config = dict(
    d_model=192,
    d_mlp=768,
    norm='layernorm',
    positions='learned',
    bias='all',
    beta1=0.9,
    lr_head=0.004,
    schedule='wsd',
)
MLP neurons of a small language model. Each row is named by its layer, matrix (up: input weights) and neuron, and shows model dimensions 48-143. Each number is 128 + 24 x the weight over its row's rms, rounded and kept within 0 to 255. Numbers have three digits each.
Before each neuron's rows, "fires on" lists the tokens most often at its 100 highest values on Wikipedia text that the model never trained on.

fires on: "a", " of", "as", "al", " a", ","
L8.up714:139153114154125080134144123105157150143169118151113091134151119090121152148121114122133105166111121132185125101158118115117131095112151133142128155144144106114113117181116141112125142171120127127148143147112129142138123135108094125104170139169143112155117103118134128132157122134160147153

fires on: ")", " to", " in", " a", "ath", " Turn"
L4.up61:128101122112127113124124131143118110149143150119116131123115112121123149111060142162096188136088114124134104101124114140108142132094144101134137137157131126138165167135081145142102138132132119133156133157116184150103107093196146082126134131140151113164125104143161146119115094092142126097

fires on: " L", " after", "After"
L2.up363:150155134124138107127116143113119154141175177127153140134132136126146129156109126122146138164149142120147149116099125089091139142126109103132126138142146134121189130108104133121091103102097135075138165090144125115121134078176164128129131124127089082108144103111147122162103109141111080115

fires on: "et", "k", "st", "on", "um", "m"
L6.up724:114132099131144119152167096132135121119155102133150068085085159104051137125133125130156147120125136129143122118122166149093115177146092130124135120119169105174113112116157106107146138088161128193138118141096077151087137118123101135101163110095132073148148117146119121185137152158138138154

fires on: " F", " f"
L10.up407:134151138104142128099159144084126106136126157120106076151115105104113145149089145115142136069148093122111123139132109145085107099113160127139189096126117120074099110111147102114128096130140140142138112115151148115091122137137136135161116061131123178164113158128116143134127137110080166138

fires on: " t", "-", " ", " T", ":"
L6.up489:121153132151087157138126091135176094145102108093113138121119142161120111095131147175102124081125094100092159130116141135121130132133118109144142124142112113121186168098135090124148167112126092165160146123128106161138147135114154177136101125120083170134085125129134116147134136160139139175

fires on: " the", " ", " that", " Turk", " C"
L6.up87:107140130093080120157160129125077093110161141085156100113140161117138133189130098144120102141120115106151124117148124135115107176144135149198117160143093125112141133133124087112144175127146136164138155099149132081146122184125102068211116103126149099123114121121133104133110135148097126129

fires on: " as", " l", ":", "History", " e", "E"
L6.up174:149157115101147106111146124115104127136096094136124148116122133128098134124104124142133087144191131110145160114184101152138168073132132140116125183156109155126145127118138091105130129071131077110139127132135146155127109117115134111127165140128127128140114128112077149085103107120170072138

fires on: " st", " sc", " form"
L10.up426:137149111134102130096122141115132091154095109106104085117102143127107142123101126143096060124111177149145135113145099153174128087111123144137117109164128142080088124156149103157166147168131139110111114150113143112099090123147124113084106106123132115101182148111106095177124141163146156117

fires on: ",", "tt", "'s", " that", "18", "19"
L4.up379:109105133101153155146152096091104125143092127155097102155103139129139088152157099170159165108133103148154141161093109087143133136093138144171133192117135124150047115117087083108146110131157153128118103095113128122115152078130163106153094180135111142117117109137130117148146124180087142125

fires on: " l", "L"
L4.up764:155158123144142150125175112150153105123107161120163169106157122119127115143139139160125140126170122093129135133111064079131103093143149139112071168078099133113153147117106140106103129068111115155130132125135122102101101113170118109122179141116117131146134142127099125113145131115158093122

fires on: "-", "at", "ty", " Christ"
L3.up691:127162074151178119141137126103122113099167130130176104143159110092133107158114126115155094121121116147162125145157109135137136143105110155168116123146092124159127113141138105116142120116143101126131130106123094139127089125120120099063112160136126107112176113140121138127149114085150133121

fires on: "m", "st", "em", "op", "1", "c"
L8.up550:134157168108106172140130128080138156129139114118161115147124133105092135111133102125116089158117142098103076172178128075144128140154135180156120120112143132146117159113117113126136115084158111185123128132150118105091098141165115137121117150091132103131115136108129120146139141156164123121

fires on: "ets", "ers", "et", " t"
L3.up739:133118117128135102118118108138166118128150148147120138130146131132107104144137150157121083158146147122106106109100126095115090141138139101125131126179097109104134166095104117180116155121119137119139089122130126116094128122054124116143144097105137102116161103152096139155122163101112142163

fires on: " s", "os", "s", "o", "is"
L8.up527:079135119122091100155178114144111119107156116149136141159119111093092104176133100114106115137133155069130109165106138111108111094134145151166125085127113122149116150132134105128120119139124136118155135144162145118165117134102167125114113095164118104159131156108119169110132100123143143156

fires on: "\n\n", ")\n\n", ";\n\n", "=", " →", "unning"
L3.up43:111122120105122083101086122100155156134162157124140102181100107134128140155127141114157092140146102135139083168084132087122105098135078127171123164170100113143139110157164097110126153182136129140126150098144118074138114148119113138122131130157175102070134092107120146120119125141159121121

fires on: ":", "20", "ult", "en", "end"
L6.up56:114175106147093093060126074112125129133163148119161123126079116142137096151152160131134126133172138088103119147101143131105112168128088142121113168113135143094102119087111129116105145117108136128124115128150152105161133155141113132072168134130151114108157133095129105108120146126136146123

fires on: " R", "on", "R", " on", "'s", "ull"
L8.up208:101153180167115168115117160107120156125154112148094133141132109154072120144070116130141143141118101112118131145068124172111147133107110098151142122149135079108118132126139102118102102171162075097128169126113135153139143150136162138102094119150108113116137133115149135112099126140090175151

fires on: "ing", "s", "es", "iding", "ks", "acing"
L4.up368:189146156099110154166095162161085134125139140122135153140127104179095128137132173092129168120165098168123125159094136088114121122145167146113139106127106144128134082120104112132122154099158095127136094141153132103085141150125130121153152126104128092135145117166126130121148142142141142081

fires on: ",", "19", "20"
L3.up446:130139124125117149127159139138146169119153124165154138167136159118136117123119136109145107144126139125121120122119124192123147160107109121151103164126144137121156071136137142152167090151110148110109153154136122092133106138090175104144124135168102133075112094132099145134128107122116139134

fires on: " M", " H"
L10.up667:143138175116107122135091159084120128139169119144139066105095135175132154096106133122180092121131093140140120126097132125123112078117134145122104138134142098117137132120143102128114142112149087112119145112168108147107174165138117105143157115172138103157085118146117107106120143131086123183

fires on: " it", " It", " there", "-", " is"
L2.up189:093090135111160159127137120145128090138127125103107146128119075090138114141088158138110159096149124116150133119154148125160146090135119144106136105120161077110141159107089107098140090152139122083103114139147167173098131111156181088133125164145143108142146114184132125131162187081140142128

fires on: "as", "S", "al", "us", "U"
L8.up472:117121138056139110145181145131160125115113087126163122147126129116117107118135123110115131150151123135164030127178111096128115161142119109139122139134149118135121114150135111069110151158119127111132133129126146131115147089118159133121175162092124100149156129100127098080114123121159182130

fires on: " M", "m"
L8.up28:137127149108152144094141132133077118179112128140154078131098121150167158095080109105171110121123104130121130132096153102146141077095123085103131171120121132137108113123116112113109157109149104135166163122108094136151122112138096086155167159130154105131106173134127111104150143138108110122

fires on: "ue", " Town", " League", " footballer", " club", " Party"
L2.up412:166118102154144150147104123085135119121155143108118148133113150150122152086141122149122142144141100103156119166113083166146143149139149095129095153160131168112051141155110138103128105128055088124146115094124115124137140129134142076108136113134110119173094110141123100096127099154113134138

fires on: "ation", " place", " medal", " position", "iance", " term"
L3.up730:126101157119146143119102119114094159145163099153154088142126087133144148145152142128102124134118113147159124143118132163116084107118109127123080122172158125125106133145141119077151089148141067169115121144113134106149122095108183123171117137133123180140168114152116145120147118106118152137

fires on: ",", "–", "-", " |"
L2.up276:159127121112104091161133112113127109095135159109133142131118142135124118082107141106115110081151128108141106120096107159149160127130103122130215104127103130131146114114133131160137146083110130178108125148138114131104118094122121131144133117133139130119114121130144125140142134150097117156

fires on: "ed", ".", "al", "ant", " his", " of"
L3.up388:121184130131117099093126118143116125100132106098109096115135110111105141136152122121112097159076113080119083117146119112102087146181139129167097115148108127163078096145126139161130142140156117089121129122129118136127133111119094146151156111124111119174107122106102154114096171131172149161

fires on: "ed", "ing", "ant", "us", "s"
L6.up629:131133155148139105112087122099107165097137122120138126115134155151079128115148130168109137095145123175158129145087086111085145165149152147095113116146118133119113104111066124127136141121122113135125112132172156106119109102148096137160090151137142122181093117158128134134144124137140110134

fires on: " of", "ion", "es", " ", "ics"
L3.up237:118131172125185141125133142118111117079143119106147154129141128161114128130117096101134091089146122103119172145106108100157156136162098106163140107113139117183114120144126149122112153112106081130132109190134101109123109101088118155127146174128082121143131115172131128121152087142128124131

fires on: "i", "it", "|", ":"
L8.up63:093156134148120142104126140142120126099125150105137164087069092111111136136126150118079144116104152072125134089079124082148146139100142135142121139142131121162158101119105153130093130102126148130156122172111125132110164131154114118171187134135147153121140155134126102161122143160168079126

fires on: ",", ".", " and", "es"
L10.up646:092151157136091132094145134160184135094125185117125080140140130148106147095136077104116126144171125158118099121147102122137138112122111149100115169121127109164085107104141119146161119135136103115164124141127125134117114121191107129117103090145117132101142116164151153076147164147178133117

fires on: " ", " to", " |", ":", " %", "-"
L3.up721:119135112107165138102178120157144129125106101141102126105101122148130138126123173151152100124108113083113143116157156108134138144124141117087140153153090155136115135112101112111109140114126151152165109154119099120134168134132141119139137122127135168136138156107144131111149137209118125135

fires on: " st", " ent", " N", "ac", "ual", " fl"
L10.up717:115147148140153117113123134128107097146135116102113140163090144164165076105092080141139099157115164136129115143126073194097101139168110153144101153150128135130108125142118143182121165122131131133108088140129152177129112130139145128108188139120163142136144113090145127155138125133146158116

fires on: ".", " he", " and", ",", " to", " on"
L4.up701:095133170134127150117136129192114142114120158091137105135152120102129149135107152141078104101131111149120133134115150163142110074086147096126132142081107120148107131150168142139129183154124129139126143142136119137134106133144117105125118098157141118098158112130126175101148134109133107103

fires on: " sp", " first", " ind", " First", " active", " born"
L2.up398:124153185108130173100118122121143116151092144140114123097078134104129142139093111137125136125161162137107154111151113139163133115074098124142061135104135097128158120128157102121125170108113141149108171119110134135123100118145142121145131127140094163154145074166114134106120127107168171138

fires on: "e", "ey", " K", "\n\n", ")\n\n", "um"
L6.up452:106157121110090095137139114112116188162157124142163140102095125108099167126099151135137088107139092145104125125078144122115126134109154122138117130128125082114125104117150119145145146143161080148138171127172132105106096160127085097132105143128142115149149124084136152122166125118133124127

fires on: " Ad", " on", " and", "ted", " is"
L3.up515:124139143155115102125119141132130126083071111123149125127134156139153167138141162136112104156149113138102155141089112146134103104143148113130128120101140155153132088123122111122109169100146115124164158118174105141100091078154098117094132135154112094166113109143141143093148114160171161108

fires on: " K", " M", "ir", " T", " H"
L10.up423:132162134110164125089097116078134145122137117127134123114110109117091120130132179141163121150161139153137124159156099119154115171115120109092119115147116116143139154076094091146146154150106140132107145127134129126106101114141125165179170144138130130146129131121146098116119117128094121152

fires on: "f", " F", "F", " f", "-f", " suff"
L8.up200:120133168127139117078146123093158088082107103105104142111122119113108115136102139088179125114143087162066115115139135161131146173131100133134167133100120135100085128120163117127121131107132113158127169081155145131127113136132163180095153112120094175140121087167114101147113118109108130122

fires on: " m", "em", "m", " ex", " sp", " the"
L10.up618:133127119144162155108125168121076137116133114142137113102139116147163150148085094119165130111086120118135108121119118138098134112147094154132131108110112138110071160145115112117155182140112126134170137103101126120147133110108150088154166134127183138151117124099099135086136177111157117151

fires on: " ", " in", " ("
L6.up59:123166169127127137149150171124155122093149112139115158153104152119139094125127129082115103161133099114110141142059138087117168061137114130129135115104132123135130088139102130130129176125123102146157138114138095122139159136123114158090148142163117159113142112123092152177121118141103100117

fires on: " V", " qu", "u", "w", "v", " tw"
L10.up4:145146176121115074102136118084160120097106113153115139173141073119106120089133112157104093152125102183127081113171121090148167107160130118137129119131158137093170128146105120131129190131107174106144130142155116134142164116139110136115124127111143161136096101131104118149149169158153147105

fires on: " by", "ph", ":", "~", " for", ";"
L3.up377:133105161118170139131102165127132116143111136132142102107138128128119139173103122084154154152103096131171183158182128140136142122119114167148135161090096140114101114146071124136116147133126135113153138134147122102193153134148148129134122162131139137089188150138110111095099120109128135137

fires on: " |\n", " \"", " of", "'t", ").", ","
L10.up663:140125150121144174104144099166134164156068120112130151109148093122100143154157162127129138121089140143120143141118113132113127068106108128141162124112110148144121131131133145139137113193100140104132094082107131109139110081116104142133155130125154123118123153131087102107114171101086166130

fires on: ",", "'s", " the", " his", " of"
L8.up617:141155140117152136133147128098168136130152102112156108092130090189164116152134137130110110131118161142140135103121141197107163086075117117148103124160100123136100099148165106134096158179166185130126148093139165110104122112166167120109127129128101109140123088083149133114095176131109120135

fires on: ":", "="
L3.up266:117128110131151171114143144129128108119146135136159189127117088136126100138126141127140147133133111118120148084048134186106127108146111145105106116099100100130123118141090150163116107124119155122190065107120167099147113134158115144142135094088164113139102144122150152096093145129112111117

fires on: " with", " (", " and", " have", " or", "ina"
L3.up738:154106134157094121119101168088153124062115114133144129134129144076179173125126096163118118137135120172130117129127137130102130097092122140124125129129101134142134140123143113176127152152141153145120138138175113130137114109123114102122119135184088156120143121145141143163146125139161094096

fires on: " July", " game", " April", "ograph", " household"
L2.up504:119111135111204145111122153117160150205151131179122120118120098165154099141082132119163138130110101129147101135134113115088126098102099152106094159126138137121167138116096132145109124131141142134107133166124165126136174140156170132153125133105133080153100107152115133094128149105124113127

fires on: " of", "ing", " under", " with", " '", " to"
L8.up598:158129108149134132098104137099124050118123137137125161121084128135142130107123212112131115127085122156111117117164128127120162143143105116157050170161163129138131134104114117133114147129118108112132135140181137101190117124123110133098117138121139104156141124102140111087123132125131150130

fires on: " an", "f", "p", "us", " f", " l"
L8.up474:126135139119112108136168155147150160090030134097097101119117121135171121171144083090150144139115123125137134111159106134157111112083108117158157152144136156088103122124157094134130166121133128135133129131155166150132111123164108097101135091137109169144134150163130108131114129045133134116

fires on: " n", " Gl", "l", " gl", " ass"
L4.up142:156147139115086114071092134068126126172108166121121132142080126150133089124157132123109093123110133127153162120155118108109091124115115118155104139138131117074177132097145070121097099131137156146128147147129106156158126127112173120095124106155109121089093138138112128119138158157111126142

fires on: "ed", " of", "ing", " to", " the", "d"
L8.up656:159159165105107164114100144149104125151117060153109119129126147104113131124141162073130125129136146126104169129090138162118103142141154121180156143086140092121105110119129113102127112140084092092125136090108123109094152104086127106136117128137143158113138139148143158123110106137186136129

fires on: ".", "v", "ah", "b", "d", " V"
L6.up547:156138120136107103025135108099098148141144124114114128150136096145124134147126167077134154139140070117116113139130125119139173135188121131130114117111139113122126125133126125147144118110145141089146160154138147137089135109138141108118189157150173143167110128086131104136160180132116131101

fires on: " the", " a", " an"
L6.up139:111121116113071152129136166120131129097094148123112119157146141131121165093099097156112117121098133171144133106138114065126113153125151087174137104169104127108163151142096088088159131141142123123127123104086141160161095113133088108158140153108146132133138162154125132103123104115107120115

fires on: ",", " t", ":", "),"
L2.up106:131144098122131150171112182141168106128122089141122108160113107119150158070134104126128143098159140179167141120093184164146119156159144149123117155116097117124153138127130095114155116122116113134106117158170133107094114109121176138151085116156119137144142163111119085123101148095136136127

fires on: "===", " (", "ro", "'", "\\"
L10.up279:082152145140117124160113125086127103141111152121133133161105135129130100138139180126101138106147131111083115134167099138117120110131108183131118106145126080168126145146129144127149094131153129107134122113143177176170127138126177121133142138165111133194132106111130142141149121109118103146

fires on: ":", " from", "ensity", "'s", ";"
L2.up45:140106157106173156091142173137136128144190112155150110118163112117121128101135150117159078110140133162124129145155133154119096166128128150151114134115123121139125133112102139172088112138086118110123114120113169112121127065160120101118113142102144139125162152122100101101141145100133142136

fires on: " /", " the", "'", " its", " m", "CE"
L6.up263:142138100162110125159145169126122085099148086156132125180138137104167142177078133128118108133088123129176104145145141131139079117131141159132188123106110096113087135128103099157108139127141095154134109147144090127130136088107155125125128109141124105159144070143096081137108152129129119117

fires on: "end", "ing", "ced", "ed", " to", "iding"
L3.up513:149119088161121097074127171132140092146115155186093129137106141107142094106174156153112083121089148131150147127149138151115140186113161086164137170109168104114173136137182129155118134110110113121127092114077128127144114131157121110114136136137135088146161119144080112112151107107120145122

fires on: "'s", "=", "ish", "f", "iz", " age"
L4.up585:140118132143095083115150132110126135154176150122106143128153129157128150159110149121134092115136110131128136127076101119132127111132118118148145131119159124149112076154143108141162158127077099147125138137181132132170086160097130098123103153149126101162157094136136079142136142124075111094

fires on: " |", "–"
L4.up289:139201094139122125147096139117090091138165128051110173121155110171111131096114163123128096127147119121130116146088135169093127098092100109110131123135105129127099166143099152105098166109119116087125103153126127129114089096158116105152101099122171121133101143116112151151169135160118141140

fires on: "=", " ;", ":\n", ";\n\n", "\n\n", " family"
L2.up401:081142129120155133144132088086138093113113138121104123144139131148114145152125137100107152101109126146117106155111094131111127112129088095105118154159130135106118150148085113124114102160134181126158151102138131072127159142142107192135123133103149116113169102146128119117106150139163113102

fires on: ",", "it", "og", "et", "ig"
L8.up322:128110125120077130160096111111146139126107124137132089130108140124160164103121153120116183137122094126155152075143121154152161120106118118162154130125151152182120109140130130139116123144130042122088171188139146141082117144134135118140148124155081129082135131127071142122153095157123162161

fires on: "'", " \"", " “", "A", " (", "("
L4.up759:099143089172118110136134173088086123104159137107096143166153157120176124136098129102134133121118086111132141140172102153189140122090074147119148104142088105065116136124149123091114137136157104121136120133173160132077138097119096128121143127146108123179106093106118163144110103119117096118

fires on: " both", "ively", "ly", "ately", " in", " much"
L4.up163:102146172130148142159089140102121166095147126101133111184133094095109087115105183132137114179146155158173135132099131096107127080107156138112158131105118097144143102151095111084139137117163117104107145098144120133140141120164130081125188112164062120144100119142117161129117166113140134079

fires on: " Med", " Center", " medal", " met", " place", " at"
L2.up661:136144169126110128127097123161142150136136116158100150138087129116165128130095162135138155131157144151156118120094112142091109127079116157118108117125144132133113186126038137093119123079147126139101156116148116162153090113125171122165136140138124140108162090161129154151154108118113165098

fires on: "-"
L2.up168:113151142075135113124087149142164075125189118145168113131139142151118153145134112125168098103122143167158106098141165076133109147128108135194119125155115113159189119143130106101125120101140126142138148122105183106091118126066140107127105126118150125118159145144100112125140111120123122162

fires on: " his", "'s", "–", " His", " ", " died"
L8.up406:159112098150111177116121182133140126162126137111136117163189111165105120093144134152068154120128140089145131104093108142120110113131181155146106133153135135130106081127150151163091108108135163141117083122101154128091118131167179158141086101127137135114104134121126130147123120103129125144

fires on: " in", "ist", " att", " cont", " In"
L8.up60:088162092107113110114171131112125109108109121146128079136157114174122164137120137139142115056118120111125132150088094124098138144129134108119133115139108172147134140140157102136136147118135109131157134139099092085138123117113095165106150148172108114174126095160115069157149145102079137119

fires on: "p", " in", " m", " mi", "ards"
L4.up765:131101165125136126188140162117153115095105127116139097144134142066151122121124120113108099170134144129154140105120089103147157122126112111107149125105131102114152099121090159149102153131137129086159142092149118130121131132121110102103103108155133163136163129108115148123136122110112123154

fires on: "'s", " of", "ards", "ard", "d", "one"
L8.up636:132113163151087135127138122109140120132116136166084121111136130161168100126131130107127116140121137069152123179113083162116131138117111129156129128187109121134080135161158120149099109135145154117082147137121146108137164096090128094141141125142141100107113141117159110154105171130164124097

fires on: "ot", "20", " four", " that", " time", "19"
L4.up147:147156115141103125125136136125098167116165163118151136123102123097118111147135143121129126136146123130132121141111121154151113108097095070175179135108143088078194081145114167172145082115058139143143158136120133109072092131121137111176103100159126164167117113123117141094126117137105127138

fires on: " \"", "l", "\"", " of", " called"
L8.up23:104103150094093150123123150115121125160107178149156150128080104114105097085177110130119102124161118168113128136135098090118110077088142135139121162118110108142139135108170113167137124162112158142195099144091133109119152111138113094124164179118124098133116161174151146089132141151087160144

fires on: "ir", "ister", " special"
L4.up504:121145128089138114123094151082149099118137171098142107136109118171109098156116099147130124162147133145067169154125115153152119166138176135138094134132128117125112103113090133136124140156122134145137105117098132153112152138114129133151179163156103094129146098161107129087116108131103158136

fires on: " ", "20", "|", ",", "–", "h"
L10.up74:110149160140120097128167122143144150090145110144119105152148092135118099140109135139190095185133116117115079144093147109084109122151117123121137088115163127123134138154119165128115158154089125170173147099122142064099168134149126150137113129120108111124118079128134121141123104135145081131

fires on: " sp", " ro"
L4.up562:131189112089136113120108088116134108092170205153143156067081140148140148155135102111110149109106114147099144142136095121132136154083130117125099148114100142141122150148116114155166145103102162107102095168107145090142102149156100166168133110100104146152122114140127130089096127150118144142

fires on: "i", " R", " gl", " Gl"
L6.up197:186155100068143110119119107129116101132105164124153102107092142124110164160097148136125121155109118130148170134134098026163120129127100115130137144114095099098140123157100114138144125151156130126166111148135101141124145134102144137123096161149105124114116142132139118092165142148147135142

fires on: " of", "us", "ib", "b", "ur", "as"
L10.up721:100136148109137131124116168170113124109167121153171151095123133146143107142135129095135125156138101159128125179129140087121093108138135085116155087079150099121147092119089119125109122140119121141115122099146129176103123132115157130133148132137154110125134114121128113092124146146172133179

fires on: " between", " for", ".", " to", " or"
L6.up35:118122125127094114122090120143122104126145128177138100087144147074128130092092137102132129133114104123133130118156136115107123122149090117105156130131118156149117115114130137116135131102122127143153163150090102106122082098141110089133137136145141142154142110088096086137130147096092154097

fires on: " (", " after", " English", " for", " tw", "pite"
L3.up344:145125102132133141163114141137137150134101178148124131170141129110123118118132079123103135141128153167143080071135161117122167132157165045110115140133107110113064167138172096169128124135140134155131137117136106108110162110102150090097144120119120121099154138142131123095126139156109124113

fires on: " and", "'s", " were", "A", " or", " is"
L4.up727:141130100144151138102065129086118117153120132129085183094143097155132115125148119108059136129085105086159149146130131151077113136143132153128129132121140149162145148139122148163074124105130131111136135128123149160104143136139122133137152144138132136106081167122127153068126117126115152141

fires on: " to", " (", " can", " used"
L3.up452:098161130207155126136137161152141126100117097106167119129074132119114126102102105113118157104127136130168187125093114140107121137087084149136149104132135109124108156106123095162132139103142117111107056118139115108137078101105130144129163164087136116132151120148116159138130151133126124148

fires on: ":", " t", " cont", "form", "),"
L2.up557:121156113134123148157157144131162152169116082095111156133115110125110135087120147114102137125134129078118124091105144191103109154154160132111101183100105089143145137117132126132106136125123138138134126136095136158114132147178164120133096153143146143186110137144149163138160122140138150151

fires on: " the", " of", " ", " then", " and"
L6.up368:119123083102138145084146171133076122116140128106117109164128140092121142122142115149129096143162146153104160119102105094130136148116149133111188119075105176132101112220153121147125145096105143155087120132149144097086113089096144143146123174159144148115107099104087077117138096150120092096

fires on: ",", " and", " &", "-"
L8.up104:131098098132156116143160166093130115135115174087121105173115126170110092139133165109145121135087136124142137148166155096135091135129125151118110088094066113117124123142121120146171138135153131101108099133119148145142130168106157179137148121124131092114087135152084116105147121150084105129

fires on: "–", ":"
L6.up102:104184183115095124134175130164098110132147118123107161140092119159122103136130117108115158185121129131082132115105133100104154123115109119142112110131127145092139124086148141121109131107115175155159094173156169091117131148145100134138137106102169123127115115108099118108123145127124110096

fires on: ",", "0", "1", " and", "2", "ul"
L6.up555:137099117099124106128151160132148151139082162110167117116116134151114149144149146153146120121136149125143122097086115120080076153142093131126135148141111155118115133135121091147116076164072136144139103120106137137136134178144089138120153117124126123141113117160127127129150131176061113125

fires on: "n", "ed", "el", "v", "ation", "qu"
L6.up475:104141132132128100137125108164072146148122135135145109122108138103132109095134160119147091084117137090172109100131097149127127161152121149161116135116137155214134119136083114162131101112111108121134178126124162116146118141182120107093113157129140165109145085143112120159133150088085184089

fires on: " is", " need", " l", " it", " prot"
L2.up190:118106161086127147148114136171128103115097140091139092114123115102112096162152160143121118138130126105134128133148138146127099101135112181151088120088138110100161155118111148143095132109144158096097121138120130157095139108177116126156132127122098101131178110112151140133107190129137159182

fires on: " of", "After", " after", " before", ","
L10.up647:134118163108154098116140137165143149099136134142130137119131151103113153133148159116134163126136138135169183143095094093048140096154154120149174141136164134107109099107130116147126105106109121094063156134160108176154144128137118144111138120116120107111141145136084121114144130113143102075

fires on: "ic", "in", "y", "19", "pt", "t"
L10.up496:142145145124096121098143102127135145150149102086123115112093104156105132096139136125145103167071125128136119160139073134139075134148139107151148102161123121145122148132106127170136137196063148174166134100125120124119098140154136116102138133134126115101129124160081135137144147120146108131

fires on: " the", " The", " ", "The", " oper", "00"
L2.up71:099109114118125121110142138107118139103089132138111083158112139116099081136146108140142153113108149099132139184121093129149101091101193120121138154088135130153141119180123113093166084100178128131132136129085112107110119075151142139135099111105133139155123168133119103114137092144119090117

fires on: " /", " at", " met", " former", " County"
L2.up121:137139173106098130125095109171152145097137113184141135144124133116125098150144157086080125146140115130116105133160140145150151136100119113102101113094115111130105137129125105121147109136126083128093121143116099164143122129156171105091138145132117099120164112134135157186134157160157135161

fires on: " first", "19", " Old", "in", " Great"
L8.up288:128131097139134155077138139141108136121147134073106158169110119153128119122123100137118115147085146159094134141137121103164104078111160094167138115140137133155087103138105078117166151102117149124131125084112150162135139144089135131104107117164161099131142121132120140143118129160119091138

fires on: " ", "C", "c", " rec", " disc", "ad"
L8.up14:146122126122164116102107143111122141125104080118138122126114151130123139145147109097073175109103109142145172148161125131134088122146107076167122129164141136127119123101118113148144144140144158146082126145182150125131140128134112097140120088095163113136156142085125116158107134104150122118

fires on: "in", "ast", "ond", "pt", "app", "l"
L6.up640:173120108110141159111169130136079127134121132151110106108135101125130123120117117133149142169114125167129135144128095144137081108107158138170088118169109143186151174106165119145114186137114137113136146144121120143116121155117159143162094113148120113115126109150135141164150079132134115103